config = dict(
    d_model=256,
    norm='layernorm',
    rope_fraction=0.75,
    tie_embeddings=True,
    optimizer='adamw',
    schedule='wsd',
    final_lr_fraction=0.05,
)
MLP neurons of a small language model. Each row is named by its layer, matrix (up: input weights) and neuron, and shows model dimensions 96-223. Each number is 128 + 24 x the weight over its row's rms, rounded and kept within 0 to 255. Numbers have three digits each.
Before each neuron's rows, "fires in" lists the words (lower case) most often at its 100 highest values on Wikipedia text that the model never trained on.

fires in: "for", "1", "5", "11", "12", "10"
L2.up409:092101093108143098123123096089092123127118132122135110140147117148138111160124136108123130102102116146131108097120141120141094113128146103156120105136146175134151099102137101076129156129129128134165130145109081156129129110116127157144114133118122139130165101065126177140117150157107145184134104124117177128101121173158117138141131137106128077124128151149142124077105140176146123115083

fires in: "the", "this", "his", "while", "thrombocythemia"
L5.up655:121136168133153109122110096093127138109073179096137102111150151103099108097148148103108152178164118161106138101137101133170134093178129138125154110128145075120111144099152119135089109112118162116145134062163104134140114128120134115122100128114162131137158101116085099136079131115125137114163143120151159128136138147123120109132162149117123131102122134157125140118133100168103133116129

fires in: "for", "former", "forward", "forbes", "force"
L2.up223:102123154105135121121141081133095106124113139122149101122145171126136111150182124079159114139149131166111167138179128088114134067129143082153161115125107140104115115117145117074124113147169090128116107156154109133122122107121136105170086119130156141091127109140123081109128135145103083155141146135106107152135135128099153162161150112096128095110118156111092119098182164155102123132149

fires in: "and", "the"
L2.up752:134119120123142111126077132146153134147100114114130136134144193116138113127143146110181162147097107122182124115125136092169114112084156115164150110111158134124113149144159123133144105133158149114102108112159107126112128119166140104118105106143133155105147096134114096182113154098112112166116118140090081124114128122109125176131155126150138109130123134100133128113151158178102104128177

fires in: "with", "has", "have", "without"
L2.up377:123136066111145146110130120110149105097078155123150117151156132122105130158130155057136142121104127146096117140103129111157122116164105130171156089156089155145118147094130127105152138120140098119087112108170150088146133110133134143121109094100159159106157103122121132121108162118112154093128158116117119136119114140105119120141095139079134084171118153094147117147156150156102103109164

fires in: "of", "in", "on", "between", "total"
L9.up23:116130093164111104134104093130150080123139150164136125146130115110131153154141148105148130093129136165082100120144105108162134134119151136128150130138054169118123145159139154136159125118129104082143133136115130149121083126181096165093139154125142150157159080115098130130091150116123118099182130132142086144099114154115129098114105101111098139150118151133122131133144134108103119138104

fires in: "football", "between", "footballer", "professional"
L5.up838:127109154122141121178097156111164120127103135104136144105164133141122105109120125138118111111132170139149137148112117188094136120126116173140150095174128163093143112147133109112111167090146099130122137182092112147128109151129125115167123104103143129075131124128080113105139154147164130104136138168109145140128135136121119152159111160116147081125134113113111136102145093156150145111153

fires in: "after", "during", "however", "although", "while", "when"
L5.up869:144147155187159115138142136117089119104113139107108139095100117125117134149156154134126138130091112117117180100173109137145129116160109128144162102107118148141136114171139201106143140120159111112165127124165121142100138136133146131138112164097155141125097142086084104137086115156108107140136105108149151187091137152147120164128100157115193118129132182155149114086118093183102126129106

fires in: "to", "and", "for"
L2.up336:075071147103125057122135082126118142127076164081173152115139155110138124151147149100160149094113127137134096110126132100146104107124134109154181142133068167111138159158133095114119105173172113130122119168132101128138123111118118137125140124137092155093140136135091096159105189137060148159133119118098112147152140129121105129127074160083132146158145150104168109073117147143132104131127

fires in: "2", "4", "3", "5", "1"
L5.up608:110116148147129138146098126106129130119129124118159102121133145126086131137119124118159117097109107161120149124136118139137118162099124078138132095152137137131147083111128109136152131185144147153145105111164112163052057172120178140136121124121098145151103130139134108132131138128119092113148117098101144138128102153145143124149120107160099142136129172111166138144100130130113139141160

fires in: "film", "album", "book", "films", "books"
L2.up639:077091106116152138096117099135104154158132123116127127119137139149111149145114127119156101133107123154127095082125137110159142097134126096125136120101124145143083140154171141103152144112157178091116113106154134118134148140137123109156115120097124138096132079107156139127119141121105130187138139089119164120120146160117111135154134120107123098131148145168139120097144175104146106117156

fires in: "of", "those"
L6.up565:083103126163115140135092134142132144113118122134129102136168140127093129162111128115144079148118124113131156109111111111115110128137122125120118098095113132093116125143136154076185135176127096170126091132129075153102112163165134129123123167164123107135130114151093099113117165121164188114167129150138142160134147151158138110118126123085150095139082124162131136105153077126141118142133

fires in: "it", "they", "the", "she", "association", "assembly"
L5.up902:122128112083124126085099059111114138095151158135118105173132152128083101109135139162148126127132141117122130126116130163141114098170108173121134091105143119106124133110132142124150137113123133112154095113177116116149145120096203149104144140121132112132117097118105122155113148114109151111140156144111131158156116158106085113134103168096137096131104148104152108140130101141093112131132

fires in: "that", "which"
L2.up551:097116075145110116110083117100127147112099127097126148115133101162114144155125158127184102128142115125128095104168119126145105153113099136126141126123119162108153136107128149121144131135114105165123132109115148158149148151150178134131102120156157141148132133126086061144062152157111103131156151089118180129115160148060095108158085094148145136123106131137147119075145110144108136143115

fires in: "the", "an", "they", "on"
L5.up117:074128144126124129093118127123086115129118157147110138132145111145109130164159123097156148138117121158106176088133137133153096111153097149108128143144137113111141125155130134124134116116130108103118112156155110166146085150148108148167129128147151169124129136146096133166100128110150123172121153117148111147087145152098078111136161151154138164124112148165150125111158163133113110178126

fires in: "at", "of", "party", "athens", "atlantic", "atlas"
L2.up819:106125101144128107130096106134097108156111139137130118119125149149113148123130141125134097127161139120137169096143127115130139093131133160114116116120096148109118118143107121092185167106134090152129136153118062127089116132153135097131116098068154159136160142125087131102110123096129072114182103144114108120101136123112113101175134106114121139104092156162099110117136111148118095156113

fires in: "on", "of", "where", "only"
L2.up521:122083088117115096092097095118116108115083169116103139115155162109119103159127130079158170114114127144126140115134101101135140077130085121139143127150060145127150123163132121131129148143136115152105138150122145100123129131150118122112146146109166165126154146138127128130135144094125136164160126133131127141096132082157140117130082119132104149159143131136132144125101147165133123124129

fires in: "she", "this", "his", "he", "during", "from"
L5.up805:134157134129106109114128110097127137086144135104132108106162085114109164131160122138137120174113132156090148080155135104174125138156086114131142079150166108131135121100144150116126142101188116131127089104109079137148130120151181119100117102109164135107098141123089110160115152096143146115161134119147166096120141147104115095113137124100115106138111154150145084105179127154125114142157

fires in: "to"
L6.up865:158138096141125098129134089116138074146115166089106119091100115172142144154110093095165099090141141145125138105150109105143162126179130123159154150128105143097134142124121112116130116128121100169121134122142118113150154107141110127168126132109130156099137180138100074114099170161108154178128120139112107117118131134125113152144084136085183124148147134134177119082122139167136090131121

fires in: "the"
L2.up113:132137153159130141161108097118148105098105123158126135127171139134133161163111128138168152144141128140126118078145119098140115139140127073118126101149171086131127095130143073096132105152144124100108136107149137143137142125160151143135136134122135163123156123116092073132135113088079118149079143086102125111155138118120043143144139151173146123146126132131109114112148097124108133156153

fires in: "they", "she", "early", "votes"
L5.up874:110077127143103130128135089143118115155107134114124118195119157115072165149129137134129134137107161127102168149126125117105124147126076110118124125151106137131094124080156115108126127092158122172164106128159110159154051128164150108117105132097167149098088151128120138142109117134134144133109109141161096106152144185062121094160071128095140128128079129088080121152144121139126108152156

fires in: "up", "out", "against", "again", "they"
L2.up43:084125143066133131074118089124109134103081112098150117109156192150113147168140161142128104149143132148104113088124128122148116096132101131157163133133130147079115136103099141106142162108149108165145101118124108123110122123141208119131120152114137129131131121106110130128113134140089166186125134112131147126091156193114118172134140091092123105151148119108140152119114139131134136108122

fires in: "while", "these", "however", "another", "although", "sixth"
L5.up299:097145137122189130119143090138130131146128140097143140144138122130093159138155108155148122108140110125119142125143091106154158066140093107162124111073138179111130141082147140133104129112107118115175148088128124159138125122127143124223113144116164103106140099063126118100079153140105137135139143111163139139110176125092114161123140147113143141135145126103134124123155089136115152107128

fires in: "and", "but", "thomas"
L8.up7:075150074123120134088108114101135142129125085123078101100109093122130123095141138114121143150143106083108116102106131106159133128134114139124132159122078117102129116090141152125122130147178132154079100097135126154124095148168151153114148103120162139123091134131136109136112140070128170087097132149123130135104114146104129126144077112124116113131157110164117108128165131145116122135134

fires in: "was", "not", "also", "being"
L5.up753:124123126103112152111103157108111129163081112149136099169168102107112104137101183132153109153162106164145146065140136081162134124146075133126147129144114158162094158101118104107151129100169120111133125142138080112112083104135146065090087119132174103137115151104073120169137110147123149126130154104143103118083133159129113119153120125120165143096115148102086120153161136148118125117159

fires in: "at", "with", "from", "by"
L2.up334:128111089151100099092096088135108132102120150113114135117126132134129136162133128078175090095121113153133107113120125104158081124110092073156136117133134132143098128121159123134154135160092138094144105104161102163131135130147145121151127119151129174108118098122120124117111130117095108180144144134132121106153116124155088130121122111108102074142112171139150141094124117146112078171156

fires in: "not", "another", "first", "thessaloniki", "also", "stated"
L6.up560:099132133145138120126071095142090108176144160124168102116102147149132127138146207092130162154108118143126114164141104114148129152142107153136109122091124151104088128109134139106094120138091099129130078135132097161123118148139105110139126136080117094101110114098109088141091137126131114114159143090134182133138127159093125130133109108103135150152113128125129114096110151097143148108169

fires in: "released", "release", "4", "2", "24", "3"
L2.up258:117126091165100110135113157082136140073108118131114107168128130189090123135142089039163103120085108142108133106128126094147115145135145107118128142147142146126136117128175146142163114152153104132172114139115111091126124141129160121124118150144143136121108123137127127113114158130130144149124137132145155098152144101164118115145151133132122082146126158131119149107103116115166141118175

fires in: "they", "she", "hiller", "will", "still", "william"
L2.up944:099131100151102102110108069128127143126132134109149092152121186161049160141162120107153142104171147138091164140161126142144090126136101160123131124151137141131061120121135136072108119113131118110102116088117142144108161110125133091177106110081155165118117139140113109128076155116130133106130130118099163139111151141070111136181112104056154125149131139128103148122131089132141116139134

fires in: "of", "college"
L2.up976:100126138139144093133105085118134102095130158133151130143148115164130162157183132147138141108146116169110174135117139147113153114171097119149135140138123143141125103105174122131113129160132109166148137126129076165136153144103112105146127137160153116064142119109043086151104134161109130142124139125129141131129148177113115097148144113101142147169136160129161147126152088108130129165132

fires in: "as", "health", "too", "issue", "issued", "issues"
L6.up816:115120126104128124117121108086115142159091168140147149166150126130090128128129138102130116172119137105114149155188129140122104139158150116165059108139089130130115126157128143128118134132146142161105116127128121116144139171072153140124125138131159135085095129167148126134145190145137149115132127116132117145138180174109076119084143083103138118142160168136124158143116188119094139133165

fires in: "a"
L5.up135:119113106127125117113115098131093116126125161132138115113107161128121124129160170109139107085107163147102133136151149126177140078140138154173113090124134152085138107106145134120087169118195112075118102116142171127142137165159112133094121099063123132128147130089129105161105110115135095142145149069139132104105186152117119125137146150103148138099110133158140099095141128112136132148153

fires in: "with", "by", "of", "for"
L5.up94:078107118120116108105142120127123085065091172158111142150167122128155133164136137103105099120148125150099114127120106131105100114128156129159152152123100129136138138125123117124153139108151108163162095112124101165121107119101128136157127144137122151070156110131085137123132155151128139109147191125125112155168113136135101123100114104118092107138114132163133114107172151139088111206131

fires in: "of", "with", "draft"
L2.up74:075102107104118115130117115140102122134142161143126147118155160221134129128095122142156143078157140128083123132122120115143132143153141096167149155123108146126130103118114145123083116134160121171133120158180141140089107104109134128174119085171123180098121140137098099124115155202086147121102130150104150139131106137137099108146119102094130124135151164151131106053175115154094122151137

fires in: "not", "on", "only"
L5.up567:118100102131123122080127115128095092128101167098115101189135120125147126157135152091145112122097133178128148131130127110146112120135098136149150102113103122121153117127162131146124145119097131152125098128141143101120141162125137124130102127125141149105139154124090108137116154151130123164173132123115086164114127175098108165162091111120115088142123128135084153163153140168123116114136

fires in: "she", "they", "an", "up"
L2.up654:105141146155134128091131099113144134117086131069136087132138126142067119158113148165127099149080122107122130159160103134114107103125066115112121098145114127094086115145130103089132190094133108113122126103127120129137138091156161060121124090110120143128142112105112108120137134086121131143143155138090108102090146140141119123138143116125120100104117124121144099099148148148122135162156

fires in: "not", "another", "chinese", "announced", "information"
L6.up644:100112115164135109119135148118109110176149113119136125137117159160130125143132175127147146136117123144125139107143143096113124137137106132153091115090129154143103171120138123146092104119121133138143133153120113180102131128094104135156082132118155114068087144094165123112039100122101139123130143132128143114089149154119102120129089085082159135146087138147121152141142106160113142109131

fires in: "in", "of", "during", "between", "1"
L2.up806:120143107135075121157126117139115087104103160166112130157170151159111080129127143126143139167153135120103176128114091124162121101121120152114136118130106116117131137111135128106169103129123114157148127143121090113088122151125131085123117137143155156133150134136120071123111140150129122123101125133125126127092099131138086117141148136105117048124122165137108171104136093146126125135151

fires in: "which", "have", "has"
L2.up30:103111129140126109082112124133171099120125177100143119152156117147113116114137158091174145141104144130131158138138112118147112111119109147130116099176109155092126123089132121109122134136115115113109129114152114128134099143122143164162127149137189167110116138070092087138078128139111101119113149104118147168120112114092077128144145134111143154160137179107123135121134118172128119108130

fires in: "some", "most", "other", "it", "or"
L5.up584:078113128110122127115116100139098116086096118157141142103114125124137099170128145103164151165163088117104128095129130147160084092125101125137115148127137145134115127096137118107141141141127145105150078107175134119150118105153124099117137118114122102151134153116135100133092150140101128122159139120137124148104156107109049096133169147130129098140098156127140099129117170129113135122144

fires in: "of", "and", "independent", "upon"
L6.up720:130133109166081102057117113102113145109110126127113139157106113126131109134145142144153143150099087099144138127158121140117091109114115154129164158151104167137116130134120135137151144152159105153115108122136091127120096120152125132168119118103107147117129122110085119121122118078135149121173139152114119121083106127130147103111163129141150153134123139155114141098159094151131103104143

fires in: "while", "until", "however", "although", "these", "later"
L5.up142:086105121132154115124132105129127134071097161095114130118146136120115140148132098094138158125153115133127126077124099110144096117132059113132140106150129105086134152102117108113117135158130127065149074122096107126148139106160165129127105152111161151120150088123097101133081148123091145154148130100172165137118167145101118124124141143112112130147075141144122118128126127171115094150108

fires in: "a", "the", "as", "in", "among", "of"
L2.up161:105109126164074105138110108143098091131121146125163136136152110183106167164150120114144103093116151161078140093142142107120112147133115116148153144152149128118161080158169094106166129137153115133142137107160094132153111170146151119130101146147137143107120098133095128124142157120111134159110151119168137128151123143125075128127129136138124117121127132119124129089138066121100106143197

fires in: "a", "best", "been", "morally", "later", "medicine"
L5.up831:079132079106111137126118116125142128127116122144136144166134172118131169141130169128141113114132161147124163172162119057135134133122127158140111105092114107125100136082144120077162156133132093086146083142142133135106150152126144093089129121118133106132158124130102099155127131118137067165152142052121115124126171123109123126149127150126128133110145128077095092143140136104147126144169

fires in: "with", "become", "at", "without", "understand", "under"
L2.up650:103094092145109108132097138123116116084090170098106115153130153114156112133136128083127150110090160145138166121139126097198132122168126144123155078152107179137117120125123111101153146139175136110151090130129167104127171114167129157147113142117159121189138146122080121111091146158155136160154159120130112130125133129125170121148126121104136073162107170119099106109156147187099134140121

fires in: "the", "ind", "parents", "parent", "current", "currently"
L2.up53:111120098127156088105099114128111107107123194117124107097121109153128142132151119077196162168099112180076111102107096093125125117131142090119108082141150159127105127127137125132138158139120155085123113150176078160134142120155168106140116105110105138135115129107060075181099152124115095137118136104119122116111118151112106141154127132149164124129104123144133153134153112123118127133161

fires in: "0"
L2.up986:098127095112102124161088154113117137146134153096143107174119107133155145146150128114120163120105088139081145095145108121160113101122143150169179125117135192158094117122140120110121120160121143125087113146222153139125122109108133113102099128162115142120110135128139109191118164169100064136152154136124124149115132123124105130126149111135162101139119138134127144082164143112155136127153

fires in: "she", "they", "he"
L2.up954:063135145132145110119100125115142138089101168129179095145086164158082138127116148111142139144129156171106139109143056107141123129170115115150138130155140151153115106111131098088138144107105154104152104091141153100135136088155160124138100105148167176117171113114111127165103148141116175115127136121094138110117172132128157085111131163144146060115102141140161110122129108132131124149122

fires in: "the", "they", "when", "there", "these"
L5.up422:101138097111154153069127087128100117127130149109091087132142168093113152150162129107142109148130097148117158109121121139195135097154046127099133158148122089154097130116180150156147139094143109102171093124168136104145110091120159111133095098139147151097078135155088126163096127128128136146137169117130142152093112120090091125125138138137131136120133111133113124118132137138096091111131

fires in: "during", "life", "although", "he", "while"
L5.up241:082150107145122149114138167107105108149099130102147131149166130149121146131163096097114162149164123108116129138160167090147114145130097080160121123106132108097167099135122174130147114108171103105164146094139097124166104097104132100163085136113123142100134119149094110147114145131126065132150129119107162139101153150112151122141107123130073124105094134138113082110127147127078131184129

fires in: "new", "between", "japanese", "york", "united"
L10.up147:129132108161143136106101164128127120162131164164141126129164165163122181155122153104136152125152094177154122099119061117103105139123061090124116092121160124140135172137168139094133151119108089096144122098107129137150083135187114091117135111122122149107129134119094113113141127174130154136157152145136147138138138158108122152146103103093125118179103157121152122112176116115083126137128

fires in: "0", "team", "score", "gf", "ga"
L5.up848:136087099096090110129088157105111115140131123146161145157106111140147138127126170080129110132140156198120118086121123078115136109112136168141139116129077144152107112088125095119141117137115144153097077115136151116119184080087128164149066126139124181162127100163117139138126161114110129142098145119115129153125108144106123133120128125103170077139108206153088107088157124144137136144117

fires in: "the", "their", "his", "its"
L2.up926:126092115147136098065129101132143135090154158131160121127129148167119125111113164095137120174142134143140136146130093133145130106127102147133126158124146141132115109116152129110139141107154109149112116097150120150140116125145158119142125130149131175088151139120119122165098113146134133132136170109123143119108144164103084120169153153135117110125139141130084097082138132178111118124135

fires in: "in", "during"
L5.up56:123120116135139151133122101120085131113096148143117102125151140137122170125147099120119146154126141111114166074121148106137158085127123102125125118177119100111151133125164164116153113113199110133142080126145129134133119149145162089121104117097171100117113137171098111126112137130111138154146138135151150137117154155108092090125120153109113102093131165112135113089116110155111071167157

fires in: "born", "held", "appointed", "pld", "followed"
L2.up284:110114069141097114156122133128118137103097176127172112171146149119139125137155165108135140128129142130127147117122105107114113133150120091139167149137088108132094128131156127107121180117138177124130121126140081125077130157133128133143135106114132125140155105113121137150128198138138100179122164109136153123142130118148118090179067115115141080145093152128102111135121131147138118135165

fires in: "at", "athens", "on", "atlantic", "built", "atlas"
L2.up863:160147089167138087095108086155078072146115120121133096119125151134123148128122151135142146129143125192102126114113119110139121128173087126106124158141121112142107129133127153096168133146123135152117103124145136150071102093134140131148106158102150133142173137138077150139168175156145086097118127123115092115109188151139151117129122091157153075104113156166130157150123116117075085156135

fires in: "of", "his", "by", "with", "as", "those"
L2.up448:113090093107152117089130161134102116041108157113112135162155151165156138178168115150146102091129156132122140129115115131124130154165104127139183131098108148139119125124062131103152166136138110169135148130111119138107160145148134133168113135095115157119142120149112096149085114126133142130143151100111154149147155141145129145133111144136152150158104125122148095121136151152111111149114

fires in: "in", "of", "a", "ino"
L2.up580:091095131161116118139119115116117114162124142119122155157155106131121158114129123117122148079133169118104145071141135081142126160123119113143115131155147125065126134169178100088180096131164106111116085168141137160114111142152143104152113107143145155158140127154128086139118134110108140163159205137143085127143165122099083104129163157127148151131114125128103146120163136146136129149173

fires in: "she", "they", "song"
L5.up34:112134130139142150154122161100143120126112139092151118150117173099110145141144149095149118188147152151080161122140153153113124140157105122131124139120099147111072118093163173113130142104138114137152099108152122123125104141136154138115144121137117159077139135132158128147124165104095112101139117117140138136088182153086157109165111126114136102106055158133097143129133140121088123155157

fires in: "is", "also", "was", "now", "still"
L8.up18:140135105121113090120123140131185108081118117167142142118131124124114168150096116131153102100116135150132128087137110083142103145162126159158120118126139177126135151120119107087138113125158115128153114105146128086115107134118126119096146114109162138094126129147128097167183116112124135118133115112080123154125176186106148130135102143081134121150148162088145102122163159117082109109155

fires in: "new", "air", "news", "few", "different", "airport"
L2.up541:126144119139117138128123136131133130145163129123116146117139164137101134182185162123162117135159108099137139144167113128164137116151081114146130133086114138123128102146150157136117167125137127133153132122134108166101168116131144128165126146142139164106079126063168141110084127158127080169154133119104097131121128126143124118160114110150155156156109132112133108106152127135110135146108

fires in: "development", "an", "at", "developed", "debut", "another"
L10.up664:092165092128163144122101111100110111087100164148097137145121145102145191125117133104132153149113090144147159141180083097138139141147102135173112125119105151164136113106172123140128136083148166109146111124137144112122056136152135084136123117108112137122091099158126113129100133067143150124134119144133104118131104138135099134138123043118103169138129134100096152149145111137117102121127

fires in: "of", "his", "s", "during", "following"
L2.up62:136124096156113126125117139115133143125117119118125158107142114154136177124100124137134141139135124174083127118140105139119083128140142111141094098152149209146131167113162145153170114158157096141133110147117098117138097100098156115122099131148121142099139136144063109113122144157147098089182110149113155084159137162122123151117117129114132121152087121133104105107125107163052116138114

fires in: "of", "in", "during", "at"
L5.up812:098116104118116145118120161136121086121109112153125148125139106165128153101159127105105138102134125135109148110109127135118057115132106122155122110127101145125144133161174134157144128131169116096110128122138095181122093174132154090127130141135142141095124093150118155109118113095131090119134144133152146120124107141141107092126122130133130136117147107129129159100165118120070137189170

fires in: "of", "air"
L2.up679:099133135104072131092136104141128140122132137112140118095156155168071097134149144134132090109155136103111175139177143141081116105150131151132127132113117141126135095122136176135098138134152141094136145198110121193111137173101123085146136161132124126049102155089113136102091131146146106119135176130158129137130127117106102120115145085123113150120127115161119135062140097125139130146140

fires in: "not", "have", "has", "genus"
L2.up484:104089118137118110137101130146111143121101147113136070140138085135130123112119149096178135178104152136150089086083134125116120136152108150160134127136108133112104128105159135131128145116128156086078131116135146106098131109140128125105074096148154127111131134130139096162128131107092161129165159116118092135073111167098108107181093142116137124146089155140153112149178123160106131117150

fires in: "with", "without", "within"
L2.up403:115095095118156100131077110121102116076112118122116128129123204091151127140163162094118127106151159121089144098122137124165111088158101125180135066120100132094126120117147093093142128128156106098139137117141112126117131135125146140135102104116169153120175137147093138185113151139110127125163158125087136178137091146093131165130123111115155073171085148163168127106118120130089097098135

fires in: "first", "release", "released", "form"
L2.up14:141117100133141127132081082128087132124113100153139113152130165163102142134135154100125117139181146147116152128195125086175106102138100132131113098112118184092120132109152146129160157132129115123107113133145120120111114140144142109176140111134129170131122124126128086115119108129133154141135187124089138143116102177099114104204152095111113127124107117139093110066174093126131117145122

fires in: "and", "of", "it", "who"
L6.up512:146127128149114112113090078113166105093109116159127124118134157136094104156129141148109152132129141156092125086122133098159103126172137116122103130132070101083109125087157155146129109102148070158154102098155112117146149118140110121103124162145184155106167122163070081121125144101111166108131147127131156130101144148120157134144089138147136098125142099113153115129142117161159135098135

fires in: "also", "became", "become", "becomes", "was"
L6.up66:132154132091182094101116116101145117127159143127115115126124111158094140107111143105180165124119164122166149104158142111128138131167079187107115095135120137121154139066121097094125163122139139122161110116133093117149126143151139122118154125109147145108119137097143092131124151111124144128163131077125128102095152158115104125131114138135119108149074143152155159173112116152093118107153

fires in: "some", "many", "of", "most", "one"
L5.up638:110157102125145127061138107137107118107125129106125155116209155135117105145140165149133081124115143109100160092105103129150104118133114131141110127118093149146123147145132156143138192131185118152136160154145109138146092136125142089135127164131186161095128147117121107136102135103130140141210134128137128099139196148104117092147155158130146163157164135135163104130157164133077141105112

fires in: "born", "appointed", "politician", "political", "policy"
L2.up692:125150085120120121127088149131115117105131135144166137170099143138130145183111153120122106128099104157114105142103101087100114108109098152172144119111136131149098162115179106114137142161133177142094098130151071124106126094136146139130092117129148135100145097168092141185127147120126091142083144138145167128132124109133162109143098118136108092182081114158146108103129106122120090171133

fires in: "became", "also", "former", "commercial", "american"
L2.up939:155142126106164150173122124122141085130151158169154110158129108142120166166109139109201158111153112182122120067141132156105111086150126127128145091128109163146146105112130120156143140136142141111159147069132099123113069141134128122148147140137126119104105102124120140157131133114114101166143117122144165097131152163123134095144116108131146126121099129147117141150139134184123106155158

fires in: "released", "over", "release", "premiered", "re"
L2.up840:106136142110109131096126140126138084106139105127097064117169159139085127145174158131107107145134184150082175121140085099156131082133087107115131096127103132124110139125133111082138110122173082146158097105145136149097094106160128146147121113148161166132101136110105106123101126099131104183087146149122149150118162116131139121125169115123111089113104146143052127132143142130114089103125

fires in: "football", "footballer", "founded", "career", "category", "founder"
L5.up965:142149091133115096186115164091101150129135149105117141158131130120142093128109123121134162113163139125094113114152118129146144117155107110128120058138126184090097140122156172110158138090153102151159149153119113113080083119114123142147114125120163161102139124117136141110149123138147125109138159100129135136151168152125107120089181108101178129102135148122102116095194119159103137116121

fires in: "and", "she", "this", "he", "it", "which"
L6.up171:110135123145125126094119103120128147105105161149145127123144118121099119141138120112140151136178145204116110083092128107121129092203103133136149093064151130126117160058127151155135109132130103103123101105144111126144128148145131123147088142120145171112137118114109099118117119077134151116149121124127151123141141129054108080119133136147111140128129166120157121102133083136144106126112

fires in: "had", "has", "have"
L2.up1006:098118127145090098112108108119115105114107145144142105151156111119138130141153162099178148189137156102136138116164121089151130092167140111178151107162100126106097131101127127118126144123129122159106142121154096104140110114091146090134111124148138181090088141127122156149117144105106143112163129096109083142095121140113127135140071105116129153149091148105130129147147119169087115097182

fires in: "to", "with", "and", "took", "seems"
L9.up892:176106126124135087113122126133094122093094150079118148173127097114135097153129159120143103148118142144136151100144089105156132106121150096135162157134129131146152147146150126132113090125153119135130104120119133111121132129139141097131135128121111148123099125130133134145120140077138171159118178173104134156158164144090095111097152145113182102134139136137139099146158172136091136123166

fires in: "of", "some", "many"
L6.up573:111120119112135157097072125115150131112119088118108124109146122140085114121136183128137119107160127155105134105134108131140155107152130138133159129075120134112114141075105168144137104121141133151130131143140132171111111097138131127143107118149149147085117119150116071119126108141132112125118167175076112116139179130104132136144146119137163134132124153140134125109137138117105127131126

fires in: "following", "when", "born", "written", "with", "follows"
L5.up264:106105098153155114131117139140116170053105140118134136133136135082140123154165120117147144148123099122116153103097124153129107083119117145127173148164086130086145139111115110133128150132142089144127115111176131130108119135139126135095112118113163149141161145133146122114084143139110156125148116100133132185098089168112132126156138112093186125142136187151129135157142119126107108116110